Weights of a small GPT-style language model, trained from scratch on English Wikipedia: MLP 640 GeGLU, tied embeddings.
MLP neurons of a small language model. Each row is named by its layer, matrix (gate and up: input weights) and neuron, and shows model dimensions 224-287. Each number is 200 + 30 x the weight over its row's rms, rounded and kept within 0 to 999. A neuron's up and down rows have the sign that makes its largest values positive.
A block is one neuron, or neurons of one layer that tend to fire together. After each block is what it responds to, as a language model described it from the Wikipedia text at the highest values.

L13.gate133,199,194,202,218,225,210,198,226,264,232,167,198,197,174,229,201,237,246,210,203,225,232,184,218,109,250,220,181,181,173,192,188,205,243,207,180,155,176,222,174,165,176,187,178,224,178,195,214,136,179,200,156,210,241,200,187,204,170,205,201,163,197,233,207
L13.up133,158,145,185,162,193,198,225,224,242,220,196,182,242,186,161,221,246,178,187,175,174,262,197,187,142,263,191,198,238,198,197,182,232,163,196,169,212,259,185,196,204,181,238,158,190,185,185,151,197,206,216,176,194,220,171,194,240,216,202,206,146,150,204,152
L13.gate134,212,196,252,148,210,168,220,254,231,215,171,235,215,212,210,184,279,212,165,193,181,238,207,177,208,188,245,296,168,193,224,246,199,196,185,201,216,217,118,217,188,209,202,151,143,176,249,152,204,226,169,158,173,215,205,180,237,262,167,204,205,194,266,147
L13.up134,209,230,201,196,206,210,246,168,244,220,195,199,183,208,192,169,239,196,189,153,228,130,168,216,204,152,169,255,142,163,187,194,259,184,196,136,244,197,139,177,195,242,228,136,200,136,188,185,215,170,202,210,215,193,217,187,212,215,171,224,217,151,136,149
L13.gate206,207,177,243,172,191,202,211,217,233,155,189,182,217,217,253,192,223,240,184,199,180,243,239,195,188,159,190,209,192,222,170,170,167,224,215,177,251,155,231,212,228,194,198,223,169,142,183,207,154,232,147,156,244,211,176,217,191,177,144,177,202,179,225,183
L13.up206,161,211,249,169,210,158,210,225,238,207,178,211,234,234,199,146,249,228,157,163,194,176,212,193,207,250,161,212,231,218,166,175,139,140,212,193,220,252,209,210,204,156,192,214,175,157,212,210,178,236,199,138,218,246,194,204,205,163,214,221,152,121,234,156
L13.gate373,179,184,170,173,254,215,200,219,223,206,174,248,213,177,242,203,245,199,124,235,242,205,203,229,191,251,200,188,184,222,172,188,198,221,126,181,194,223,185,227,234,195,184,193,203,165,136,209,189,196,186,189,168,204,191,178,216,217,211,180,221,199,221,195
L13.up373,218,208,215,193,156,176,169,197,268,196,174,182,185,184,183,214,180,181,237,189,210,203,201,188,184,206,154,186,242,151,197,196,169,216,201,206,239,208,159,219,204,262,188,155,173,154,197,186,184,238,147,121,191,181,257,195,175,232,191,235,203,143,190,191
L13.gate409,218,174,184,176,217,176,198,243,204,215,175,248,247,205,130,203,223,283,216,166,209,219,270,223,171,204,174,184,175,215,224,173,190,249,176,181,209,142,157,171,170,197,167,142,201,152,202,172,205,125,191,146,226,161,170,205,198,198,180,188,188,213,223,193
L13.up409,161,180,225,207,210,177,182,208,203,194,199,221,152,183,225,239,212,216,172,158,248,265,230,170,141,241,235,191,223,199,226,183,175,265,224,206,193,195,156,172,170,208,214,155,211,158,167,203,165,195,202,171,183,172,219,181,188,252,218,137,181,191,187,213
L13.gate429,189,177,204,162,222,225,206,213,201,194,123,214,217,210,219,224,243,274,147,180,212,233,216,174,170,195,184,170,204,210,231,201,178,185,175,209,178,209,216,145,154,166,238,179,228,201,206,160,170,174,168,192,171,198,173,208,230,247,160,177,193,203,294,179
L13.up429,232,183,240,220,171,200,217,190,240,231,155,196,184,186,198,189,227,192,218,233,231,201,169,214,149,224,215,230,237,231,216,221,295,207,165,218,176,236,207,172,148,192,172,207,260,160,182,246,176,211,208,193,188,180,176,194,192,271,155,196,186,236,156,203
L13.gate445,229,203,192,207,204,186,183,228,266,178,157,193,229,166,150,137,204,239,236,188,208,205,211,198,151,204,206,192,197,262,151,156,196,252,256,230,176,219,180,217,202,192,176,196,187,181,240,186,199,253,194,170,165,194,188,200,241,183,187,190,178,151,214,280
L13.up445,182,179,170,227,183,195,258,199,234,183,176,176,189,172,160,186,221,237,218,248,239,232,243,248,155,218,290,234,171,237,216,193,238,262,127,200,206,245,200,203,162,250,192,175,198,185,233,154,251,225,120,207,178,214,226,209,173,189,229,228,227,176,205,225
L13.gate636,197,196,215,233,221,220,169,209,225,212,209,247,244,203,116,213,176,198,222,192,190,284,231,192,187,181,153,171,231,234,244,189,247,245,185,185,176,192,177,227,187,150,164,205,159,205,264,182,184,200,192,194,148,206,198,186,205,164,158,204,160,161,214,195
L13.up636,208,197,202,202,166,163,204,199,186,174,171,215,212,174,171,198,219,197,228,170,233,205,225,138,212,151,231,229,156,219,203,246,212,206,196,201,179,193,202,227,188,173,212,156,162,196,226,140,231,257,216,153,180,164,236,218,252,189,280,208,224,222,152,192
Description: Verb onset after subjects

L12.gate613,231,218,195,156,241,188,211,183,227,161,200,161,216,166,173,232,200,225,164,187,227,228,186,159,276,183,224,221,177,203,169,204,217,253,217,244,236,226,175,212,212,181,179,254,214,199,249,225,180,216,149,196,187,240,210,204,248,191,195,224,182,209,215,172
L12.up613,197,153,150,271,225,198,228,173,226,140,168,220,170,137,196,259,217,184,193,204,204,251,199,220,227,227,211,180,171,268,171,160,204,173,205,212,159,210,221,223,220,144,165,205,216,205,225,214,198,198,186,171,223,125,133,173,210,179,220,242,147,206,231,237
Description: Song and work titles

L13.gate30,212,194,221,200,169,204,154,167,186,212,217,171,204,187,228,184,229,169,214,213,146,247,206,181,205,190,229,221,296,224,155,175,252,230,213,276,186,187,165,240,232,183,185,232,189,198,224,219,161,223,230,164,246,178,192,236,226,183,199,204,230,182,252,162
L13.up30,206,205,185,178,163,233,162,188,251,239,178,189,188,195,254,162,224,207,194,225,181,201,217,207,191,196,253,171,211,218,246,227,207,225,169,200,189,205,201,191,157,234,209,162,202,228,186,219,163,188,191,156,109,195,255,202,298,215,207,216,181,184,180,217
L13.gate131,215,189,157,172,211,210,138,169,197,213,173,253,192,216,172,188,248,209,206,183,222,161,203,202,206,173,193,189,251,237,204,234,201,215,206,213,160,185,246,202,173,169,193,194,173,224,199,195,213,191,211,152,171,163,233,190,259,225,132,165,158,230,221,275
L13.up131,260,289,191,182,208,247,156,255,207,181,156,200,169,214,217,160,154,201,207,193,218,162,172,159,187,252,187,168,228,231,232,264,210,251,194,237,190,221,145,218,183,161,190,158,178,210,265,186,223,223,207,201,204,208,255,227,213,194,198,228,210,193,218,191
L13.gate200,189,220,214,172,201,175,221,252,243,226,148,244,201,172,158,185,251,253,179,197,253,229,237,256,142,198,289,216,180,213,236,203,183,226,197,199,224,183,160,194,156,169,200,160,213,192,218,178,175,221,149,179,177,191,184,203,267,208,178,203,213,175,220,206
L13.up200,213,185,193,203,257,202,180,145,256,191,226,202,153,191,215,217,188,171,184,187,227,151,161,159,181,241,120,144,211,172,187,181,236,138,222,181,173,229,167,184,171,157,179,176,190,193,174,247,187,197,263,159,223,208,199,207,158,194,230,220,191,168,196,179
L13.gate343,189,185,188,165,199,214,194,178,225,252,201,228,261,245,218,247,255,196,202,219,167,201,204,188,175,147,246,217,198,220,176,194,216,186,213,223,203,183,194,250,221,263,223,212,183,146,185,203,168,168,152,266,166,202,248,196,149,204,149,200,243,244,217,169
L13.up343,176,170,162,187,212,192,178,143,204,193,128,171,141,206,233,206,178,164,196,162,228,137,192,191,189,214,190,212,208,213,187,235,212,207,182,183,196,216,190,157,188,221,138,185,207,236,203,212,185,192,216,172,204,203,196,221,130,152,222,231,173,186,147,160
L13.gate397,194,157,192,157,249,194,165,191,175,184,136,188,216,200,223,178,195,214,165,181,137,200,260,219,184,181,216,180,177,221,133,173,180,163,238,248,226,224,219,244,196,201,252,184,214,190,178,202,182,221,185,154,185,133,216,217,213,206,176,217,189,153,179,224
L13.up397,226,202,197,201,200,209,145,200,241,218,212,206,188,185,184,136,177,149,231,242,184,157,178,221,175,229,144,183,257,201,185,188,205,224,216,233,167,184,200,206,197,159,234,164,186,189,189,202,171,186,190,195,199,151,191,197,286,226,187,206,181,183,169,272
L13.gate403,202,172,166,211,224,183,236,189,214,238,197,183,256,177,180,118,190,234,223,159,219,202,215,251,236,167,201,231,195,163,163,174,249,238,198,175,195,177,199,216,207,208,195,192,180,209,175,179,179,209,192,248,221,204,232,234,220,164,143,208,181,175,172,131
L13.up403,165,226,200,208,236,154,212,201,229,207,267,201,228,199,186,182,195,190,174,148,174,257,142,222,200,258,211,115,164,194,224,227,162,248,174,200,222,204,170,219,206,160,193,170,156,168,157,176,128,187,209,226,179,258,167,253,169,219,190,209,221,149,201,174
L13.gate437,211,195,175,236,148,176,228,209,244,241,241,195,243,191,139,182,204,188,187,221,220,208,190,218,140,213,216,215,203,188,209,196,176,212,186,203,135,239,148,204,243,214,173,214,219,210,208,201,221,226,203,187,171,252,225,200,218,199,168,189,224,198,212,236
L13.up437,189,229,169,148,199,221,185,197,202,210,187,191,277,177,151,175,283,223,174,208,183,146,190,214,204,173,179,188,212,200,178,208,206,232,210,231,184,225,195,141,217,209,243,211,185,186,233,177,176,165,197,161,184,158,225,197,227,228,210,185,193,226,187,183
L13.gate470,187,223,149,183,225,144,179,222,228,158,183,190,216,162,200,205,230,284,199,207,182,253,157,251,189,197,273,206,250,168,156,198,237,183,201,213,232,189,187,273,193,199,156,209,187,190,225,180,182,235,164,142,219,248,230,162,207,182,181,226,190,225,215,194
L13.up470,169,206,257,184,157,205,234,199,173,169,171,233,243,182,158,210,236,195,211,168,219,220,208,236,160,207,253,194,272,161,199,204,184,232,235,231,196,184,171,168,196,158,170,175,169,255,122,186,168,168,185,212,225,235,174,214,198,236,212,173,178,243,210,185
Description: Main verb after subject

L12.gate331,177,184,211,148,223,181,157,215,181,211,209,203,207,200,145,258,184,165,184,201,177,190,220,148,191,173,244,202,237,198,188,236,247,238,180,200,228,255,195,205,206,185,206,217,189,221,185,156,155,216,145,143,180,239,259,209,236,214,177,141,220,219,227,180
L12.up331,175,166,140,193,233,194,242,286,194,150,229,174,248,197,191,187,223,228,170,206,167,204,179,211,237,202,170,143,176,202,167,234,205,190,213,184,190,200,191,217,163,161,249,221,190,161,222,228,150,225,178,182,196,190,178,144,166,196,192,176,204,199,192,195
Description: Attitude and speech verbs

L13.gate230,161,189,238,219,211,165,191,239,196,216,229,212,184,172,199,232,237,189,210,205,206,211,167,197,150,215,201,213,215,192,209,186,209,160,197,214,191,160,276,145,156,170,213,193,120,201,162,196,182,249,207,194,161,248,224,201,190,179,219,216,173,218,204,192
L13.up230,194,177,184,148,208,197,232,200,218,233,172,243,238,216,221,208,220,215,203,146,215,209,181,215,141,238,286,148,226,247,172,146,244,224,172,179,184,164,219,183,227,195,250,268,189,195,178,203,214,243,232,157,182,256,223,189,207,187,201,190,201,229,237,234
L13.gate279,220,184,204,212,173,186,253,209,156,180,218,266,214,203,192,272,192,198,208,220,187,194,216,231,221,210,208,188,164,204,196,133,227,241,208,262,161,221,235,215,167,211,252,187,221,210,177,151,198,194,202,192,213,199,126,125,213,241,221,155,197,205,206,253
L13.up279,262,181,184,228,168,283,226,227,203,223,218,214,185,188,209,209,192,241,184,171,212,179,235,163,221,202,149,213,196,257,194,174,148,197,181,197,227,279,178,229,187,228,188,210,169,164,154,163,292,220,252,207,233,193,153,190,177,172,218,158,210,176,201,293
L13.gate391,241,183,223,206,184,200,176,231,186,168,218,220,206,186,226,202,237,196,178,228,200,212,238,183,172,199,262,220,216,218,194,179,186,210,211,303,141,225,224,208,210,199,239,203,171,208,217,144,169,170,190,199,160,224,143,166,190,196,237,159,178,172,223,226
L13.up391,201,213,212,237,147,239,246,243,150,204,200,211,216,220,222,221,227,208,167,232,185,222,172,177,217,209,224,223,193,199,216,210,235,185,169,232,207,222,279,199,185,167,265,179,196,213,176,240,189,246,183,234,184,196,201,176,210,230,207,162,213,170,167,226
L13.gate489,212,179,243,193,222,196,233,189,162,203,204,206,207,160,177,248,188,227,222,234,201,241,235,171,218,191,230,231,196,194,172,178,215,245,157,237,254,190,221,203,205,212,209,134,264,200,183,197,195,156,171,208,234,125,197,217,173,268,213,238,220,164,256,197
L13.up489,210,232,179,190,219,249,191,184,195,198,188,241,173,232,220,208,223,220,151,208,174,231,243,210,214,185,192,250,205,225,155,167,212,187,188,184,178,181,217,225,173,189,271,216,222,174,165,138,176,192,192,186,229,199,212,171,266,203,209,187,174,221,204,215
L13.gate508,219,161,211,190,176,210,222,214,185,199,147,209,184,235,174,203,166,152,170,199,229,203,186,230,214,177,157,250,215,188,182,160,238,190,194,226,183,230,221,202,184,178,210,210,192,162,186,194,233,203,188,234,179,182,163,236,192,202,199,200,241,178,244,248
L13.up508,246,250,210,176,151,253,232,216,221,164,202,232,259,145,156,236,228,244,208,151,245,170,217,180,184,226,200,220,185,183,210,176,173,214,222,220,212,255,152,203,233,204,206,268,192,192,159,199,166,216,243,192,176,258,165,158,250,199,218,184,199,223,173,226
L13.gate544,215,185,215,166,198,221,241,222,164,247,214,209,183,225,224,238,213,162,195,192,167,239,200,199,177,208,222,231,222,167,208,175,207,231,178,201,180,262,238,197,187,230,243,211,219,173,226,226,161,190,134,243,223,191,168,180,205,198,200,186,161,191,203,165
L13.up544,154,184,211,162,234,203,276,180,188,228,124,194,233,192,170,183,222,203,199,179,198,163,224,212,165,203,196,171,190,235,213,219,172,167,182,210,169,185,244,213,208,176,224,203,217,198,192,170,208,184,198,239,209,163,138,226,170,242,210,175,220,198,241,203
L13.gate584,213,251,192,263,203,232,173,212,162,224,218,216,177,191,165,267,202,181,208,189,162,188,171,227,208,237,174,185,229,198,189,241,200,164,183,242,218,242,224,193,195,250,198,139,181,159,168,229,197,196,256,206,215,197,228,151,232,204,187,247,209,222,182,261
L13.up584,234,227,161,190,225,214,232,217,181,188,180,236,210,200,194,239,221,209,187,209,163,243,187,190,216,203,240,173,156,223,200,130,191,194,163,256,214,162,271,173,203,174,208,158,192,265,217,196,195,220,201,195,239,152,217,168,228,224,199,212,192,223,196,255
L13.gate590,205,246,191,226,239,196,208,157,182,192,175,184,162,163,206,200,192,166,217,213,171,192,277,201,261,162,195,252,254,215,176,198,226,238,199,221,237,217,174,170,211,230,203,194,178,201,216,171,205,224,168,227,216,244,206,169,204,177,200,149,199,280,220,194
L13.up590,186,129,178,232,182,223,194,216,204,191,191,220,181,175,211,187,249,214,228,262,260,205,186,203,204,203,219,257,216,232,164,184,202,192,225,141,183,194,227,170,235,209,219,254,114,161,263,186,246,209,231,241,247,263,247,166,192,189,218,212,227,207,229,202
Description: Creative work titles

L12.gate260,222,206,194,178,260,191,229,174,251,208,223,235,207,215,202,193,193,224,197,173,199,243,231,243,206,199,197,181,168,199,234,145,189,236,208,203,178,193,186,210,148,182,179,178,185,223,199,190,171,215,231,186,188,154,211,180,211,197,228,201,209,207,199,195
L12.up260,162,218,181,183,190,243,226,196,283,185,169,188,221,162,249,147,228,178,174,181,245,220,213,229,226,165,234,170,206,216,224,169,209,220,209,194,172,187,172,188,230,195,179,163,161,200,246,173,208,158,228,184,213,233,208,205,237,215,212,194,229,197,151,210
Description: Transitive main verbs